{"norm_eps": 1e-06, "rope_fraction": 0.5, "init_std_up": 0.0268, "batch_tokens": 32768, "seq_len": 512}
MLP neurons of a small language model. Each row is named by its layer, matrix (gate and up: input weights; down: output weights) and neuron, and shows model dimensions 144-239. Each number is 128 + 32 x the weight over its row's rms, rounded and kept within 0 to 255. A neuron's up and down rows have the sign that makes its largest values positive.
After each neuron's rows, "fires on" lists the tokens most often at its 100 highest values on Wikipedia text that the model never trained on.

L7.gate67 [121 142  74 103 133 117 107 170 163 117 180 102 122 120 109 126 132 160 171  55  56 123 123 112 130  89 130 169 172 164 127  96  75 122 164 117  88 107  59 119 158 134 137 120 101 160 117  94 138 193  93 120 118 113 161 202  81 155 129 104 123 133 109 145 181  91  87 175 153 155 118 156 162 176 148 132 176 135 120 171 167 189 124 135  62 115 101 132  87 102 140 162 118 101 106 147]
L7.up67 [183 119 118 178 111 167 134 138 105  86 135 173 110 140 120 182  87 103 133  83 143 136 131 161 152 117  93 130 124 125 105 141 124  67 124 139 145 124 121 164  89 109  86 150 129  99  72 187 137 105 170 127 113 146 142 155 163  59 186  48 123 126 119  93 101  95 129 115 155 136  60 162 136 103  88 194 121 137 107 139 121 104 170 155 124 104 150 171 138 102  93 194 137 147 160 139]
L7.down67 [ 68 143 141 137 107 168 118  94 125 140 162 186  23 156 156 158 138 197  94 131 167 138 160  91 173 122 138 137 117 163 146  97  63 142 146  76 113 102 114 117 147 130 126 150 107  87 113 116 120  65 175 115 119 121 117 130  56 147 153 161 124 114  86 196 171 156 103 113  83 157 126 105 144 157 130  82 108 174 128  76  43 175 107  86 116 164 132 156 101 200 106 122 135 120 172 141]
fires on: "a", "o", "ko", "ina", "ia"

L4.gate229 [149 149 110  99 101 172 146 112 149 146 131 174 122  77 117 132 158 178 139 114 191 174 140 114 154 147 168 154 155 106  93  74 165  84 129 122  84 145  77 117 183 134 100 115 112 164  82 166  92 143  83 122 160 122 105 114  93 112  63 163 107  98 121 181 122 130 110 116  91 143  92 149 175 153 109 170  89 148 182 166 143 194 186 146 106 106 112 109 108 114 190 117  90 125 127  95]
L4.up229 [155  97 114 117 161 159 157  94  82 110 184 115 111 128  99 149 103 137 187  92 188 166 125 132 134 116 118  78 150 160 170 157  93 102 115 128  57 136  23 101 121 113  94 142  69 112 130 153 145 128 153 129 119  83 162 157 164  49 118 189 129  91 124 146 103 195 109 149 161  90 109 155 117  98 109 161 124 150  84  97 170  86 134 111  88 101 182 110 156 107 166 135 124 178 119 132]
L4.down229 [ 76 109 136 131 114  88  78 126 209 170 140 152 126 105  79 115 125 150 121 109 157 133 121  75 150 106 149 195 106 104  62 100 159 133 146 130 175  84 181 145  75 115 156 114 170 138 143 126 175 123 156  88 176 182 171 121  51 183 143  97 177 139 121 106 125 102 117 156  91 124 169 147 144 180 143 131 112 170 143 147 109 157 142 133 107 112 111 134 122 165 119 140  99  67 108  96]
fires on: "i", "a", "o", "s"

L4.gate216 [105 129 141 132 132 156 130 187  92 145 163 169 128 154 125 119  96 194 133 132 179 130  78  90  86 120 178 156 197 103 161 108 109 180 112 168 197 129 103 104 160 202 172 112 112 130  54 164  81 140 100 131 124 114 141 133 116  99 122 169  86  82 129  83 144 107 108 130 157 184 162 123 109 126  41  83 157 180 181 134 157 135  92 142 167  53 202 139  86 173 111  89 126 182 126 119]
L4.up216 [168 190 100 143 123 135 114 136  66 119 142 107  66 139 171 205 115 111 183 126 163 105 118 151 102 172 130  81 144 122 130 147 210 121 142 148 137 143  75 139  97 126 134 157 105 119  74  65 108 106 131  90  95  70 127 175 162 112 124 113 129  72  76 151 150  91 108 135 159 160 158  68 149  81  73 125 147 151 194 133  98 127 112 166 122  51 149 117 203 108 156  73 177 125 129 112]
L4.down216 [ 80 136 142 158 161 107 139 137 103  97 121 143 165 137  52  90 170 130  51 141 100 170 137  72  99 104 141 137 184 169 138 171 127 117 117 126 134 141 157  58 153 142 150 124 127 121 135 132 114 165 109 132 149 112 162 114  62 128 125 161 131  81  86 155 140 136 128 167 117 159 132 144 147 154 133  77 109  81 158  93 165 119 100 113 134 110 148 152  71 170 130 160 121 129 169 124]
fires on: " –", " since", " -", " like", " —", " where"

L4.gate81 [187 175 144 125 102 182 130 163 110 157  62 114 152 203  68  99 139 123  93  83 155 125 151  91 108 171 125 188 155 123  92 165 139 124 156 171 132 213  98  89 157 165 113 137 187 139 119 167 121 113  77  83 190  92 180 179  98 153 107 122 148 169  84  87 102 111 139 138  94 162 153 107 151 122 143 110  83 110 157 157  86  95 107 144  95 114 133  88 154 134 138 131 100  88 162 103]
L4.up81 [134 105 127  58 143 143 120 134 147 129 111 123 121 101 140 117 161 111  92 143  91 164  98 108 125 153 112 121 178 116  95 113 168 174 113 151 194 165 156 100 114  68  94 126 135 121 136  89 114 178 116 158 133 103 177 186  79 131  87 137 136 123  61 105 110  86 133 138 179 155 134 190 137  95 134 179 175  81 139 114  90 144 128  93 122 150  57 133 104 154 168 109 202 136 163 136]
L4.down81 [130 174 124  93  74 113 143 160 117 123 129  80 108 103  47 115  96 101 114  72 110 129 145 135 154 108 152  98  76 119 140 122 136  95 136 159  86 175  86 147 154 172  83 144 172 174 154 102 131 155 139  85 148  95  75 124 157 147 155 106 114 165 114 156  80 112 112 150 152 116 119  99  89  95 105 103  62 160 166 164 139 160  92  83 110  96 122  99 210 103  71 100  99 112 113 120]
fires on: " of", "ol"

L8.gate197 [145 135 169 120  78 123 175 109 119 164 173 171 107 142 128 212 161 117 136 127 117  98 162 171 158  93 134 164  72 134 121 141 145 117  87  75 123 115 144 179 161 140 116 135 170 141 132 125 146 116 125 160 132 120  83 117 114 190 107  56 150 123 161 140 125 122 128 125  92 108 169  70 100  99 132 192 109 104  68 170 109 162 158 141 111 161 132  87 187 112 124 155 120 137  88  83]
L8.up197 [120 142 169 141 179 154 193 129 131 152 151 148 150 150 143  92  45 134 142 110  99 109 155 188 129 134  84 142  87 124 134 154 104 156 121 139 121 121 154 105 144 167 108 170  10 102 132  60 150  66 142 156 131 102  82 131 180 113 125 164 123 137 125 118 140 160 168 152  99 180  96 131 152  65 121  98 119 159 152 133 111  93 125  98 137 117 102 104 127 123 100  97 111 150 134 171]
L8.down197 [142 120  95 160 118 131 119 115 200 123 169 129 219 143 132 159 146 133 103 143 105 181  40 181 121 127 123 127  92 133 153  75 166 134 124 135 153 140 102 110 139  69 112 155 163 135 122 136 162 187 161 150  98 159 143  78 150 128 126 116 171 156 161 152 103  67 137 139 146  81 138 150 157 130  95 132 156 125  93 160  82 120 130 110 126 114 108 135 163 137 200 116 148 142 125 159]
fires on: ",", "),"

L4.gate118 [132 184 126 113 119 125 145 174 135 122 117 204 112 196 149  83 114 161 123 134 198 167 180 133 117 121 168  73 181 144 151 176 154 186 149 172  81 132 109 129  85 141 160  89  86 151  69 117 114 144 113 123 154 104  91 176 123 153  68 135 166  84  94 207 107 144  98 156 146 140 146 209 101 123 156 144  75 160  90 179 148  70  96 133 126  87 138 109 156 144 157 142  62 125 103  91]
L4.up118 [130 108 157 120 180  88 109 132 104  83 145 116  72 142 129 126  86 145 147  69  94 161  80 134 128 159 147 152 213 155 142 145 162 137 147 103 130 101 130 153 174  88  89 127 145 123  73 144  72 102 164 116 163 125 103 175  79  87  96 173 108  71 100 138 129 135 122 114 144 125 135  93  87  98  57  93  86 156 121 127  96 190 127 193 150 110 152 101 147 160 149  86  94 150 184 113]
L4.down118 [146 120 115  85 107 159 168 156 144 215 119 149 122  92 158 110 158 160 141 182 157  87 137 101 142  96 134 128  85  74 163  97 101  56 104  89 160 150 144  96  71 185 175 108 131  89 135  92 135 138 171 107 129 120 124 105 127 146 149 109 133 133  75 129 141 104 163 127 117 125  77 109 180 184 166 157 141 124 102 118 114 135  92 134 145 140 120 129 137 110 123 177 126 137 106 177]
fires on: " since", " that", " before", " after", " where", "ary"

L8.gate18 [108  86 176 110 118 108 155 146 108  87 182 114 127 112 151 133 132  79 127  77 112 190 138 187 119 100 101 129 178 132 126 180 174 142 119 127 139 106 129 155 108 150  95 147  82 120 159 175 110 156  89 102 149  56 141 132 166 157 108 135 109  72 144  93 143  94  97  58 129 124 144 130 153 131 113  93 155 145  70 160 118  74 145  89 148  91 174 102 126 153 146 117 142 109 172  91]
L8.up18 [156 153 105  82 128 163 112 110 109  89 105 146 194 158 124 164 162 128 167 103 123 163  91  93 130 154 156 134  73 172  94  83  91 160 147  82  82 161 129  89 104  46  89 112 172 141 116  87 149 121 143 146 135  91  90 115 199 124 122 131 107 151 134 127 110 125 163 157  95 105  84 170 133 126 130 103 161 118 157 110  71 138 143 175 144 141 152  60 153 117 139  99 148 157 190 104]
L8.down18 [120  87 153 112 106 146 185 185 151 122 158 142 108  85 156  69 114 132 112 117 122  77 189 120 109  47 167 171 178  81 171 154 140  79  93 103 118  96 158 164 129 173 140 132 127 142 125 179  88  79 123  97 101 192 148 135  79 161 143 183 156 169  87 124 109 151 135 125 163 157 158 113  90  87 117  86 102 145 115 111 215 111 144 136 131 131  86 143 151 156  79 146  88 119  78 204]
fires on: " all", " All", "al", "All"

L4.gate368 [166 147 154  92 141 126 145  98 142 188 113  95  90 131 151 114 148 143 104 108 167 150 108  68 156 132 131 114  99 143 106 129 166 113  71 164  94 155 133 100  56  43 158 122 156 129 111 161 158 125 180 122 120 127 141  95 173 189 101 154 144 110  57 132  70 148 176 157 130 120  93  87 161 142 169 154 109 191 161 118 184 167 139 172 131  79 159 101 124 125 146 164  73 194 153  99]
L4.up368 [115 104 166  71 149 132  67 131 181 122 112 151 153  71 147 131 101 101 108  98 158 156  78  91 140 103 159 106  97 126 189 175 134  89  96  95  75 138 114 172 164 102 144 159 120 111  73 126 131  70 125 151 114 121 147 129 138  85  96 135 127 124 157  85  52 155 159 178 144 167  96 144 129  69 106 125 105  89 104  85 127 213 129  74 123  95 187 136 193 151 159 137 141 129 162 145]
L4.down368 [ 94 111 217 115 111  96 149 139 184 115 152 109 142 101 131 146 139 160 181 101 121 185 133 134 199 109 126 120 108  62  99 189 120 116  85 114 103 165 198 166 110 154 155 170 164 112 140 119 140 125 116 150 177 119 156 120 147 231 132 106 159 142 102 179 180 176 117 178 102  69 204 113  93 142 119 108 155 118 130 189  99 124 150 128 167 151 102 106  31 131 170 152 147 176  97 133]
fires on: "T", "t", "'", "I", "is", "os"

L6.gate345 [115 140 190 143  97 111 101 133 161 153 131 160 168 102  95 100 132 113  86 136 112 156 144 133 104 142 182  96 196 151  81 106 147 126 150  78 134 131 115  77 174 110 129 108 135 119 171  99  97 135 147 137  53 107 123 159 119 161 125 156  92 177 131  83 124 112 154 116 137 122 158 118  81 134 210 182 160 135 186  91 108  87 112  93 137 135 107  83 164 106 147 150  99 116 120 131]
L6.up345 [ 70 127 102 170 138 106 147 155 118 178 169 142 135 151 114 124 139 156  46 137 111 150 154 207  63 117 179 160 171  78  85 127 102 136 141  76 149 100 107 150 179 163  94  89 109 163  77 178 161  93 124  87 135 217  93 119 184 109 140 103  99 126 121 142 167 142 182 155 143 132 147  49 170 124 147  70 102 127 123 130 127 161 155 155 155  92 115 113 107  89  64 161  70 130 114  89]
L6.down345 [140 125 154 125 177 181 128 119 103 108 150 112 124 120 133 126 142 152 137 143 125 120  93 110 149 138 142 132 130 124 156 131 152 127 131 112  55  92 151 170 180 118 115 113 121  85 128 109 120 104 100 162  93 110 143 130 112  83  74  96  83 135 123 104 129 125 129 131 161  98   4 148 112  96 110 176 131 165 145  99 172  98 164  58  98 137 137 166 160 147 115 146  67 112 146 174]
fires on: "ent", "ies", "ide", "ings", ":"

L8.gate104 [155 175 105 106 137 120 112 147 150  79 153 125 149 148  89 135  83 148 139 155 125 115 143 127 153  81  88 109 100 173 108 134 129 135 156  30 101 116 123 140 171 153  93 176 140 127  69  99 140 140  82 126 175 101 118 109 143 134  85 212 114 143  93 136  87 137 170 145 147 115 130 135  93 112  93 159  68 100 113 124 131  76 173 143 104 146 147 108 176 191 145 219  85 101  77  98]
L8.up104 [136 133 161 144 144 107 144  51 123 125 106 178  81  90 127  93 104 127 129 140 135  84  95 145 130 151 122 173 115 129  88  89 136 146 183  99 143 102 120 115 155 143 163 173 145 124 139 167  90 116 165 161 151 167  77  93 188  66  93  93 115 153 133 131 124 120 113 130  66 150 130 113  96 127 173 115 120 133  61 124 198 108 182 155 162 134 126 112 126 183 166 145 125 141 122 121]
L8.down104 [106 109 126 149 164 103  68 117 129 125 113 136  96 134 139 119 155 146  50 173 177 168 128 109 133 107 116 174 128 126 142  99 127 143 123 106  93 108  64 134 118 112  82 122  69 121 156 126 172 115 107 133 162 111 116 135 154 148 153 116 131 128 134 141 132  80 117 108 114  81 108 164 164 160 110  88 154 113 133 136  93 163 126 104 161 143 128 117 198 147 125  92 106 167 144 129]
fires on: ",", " and", "),", " including"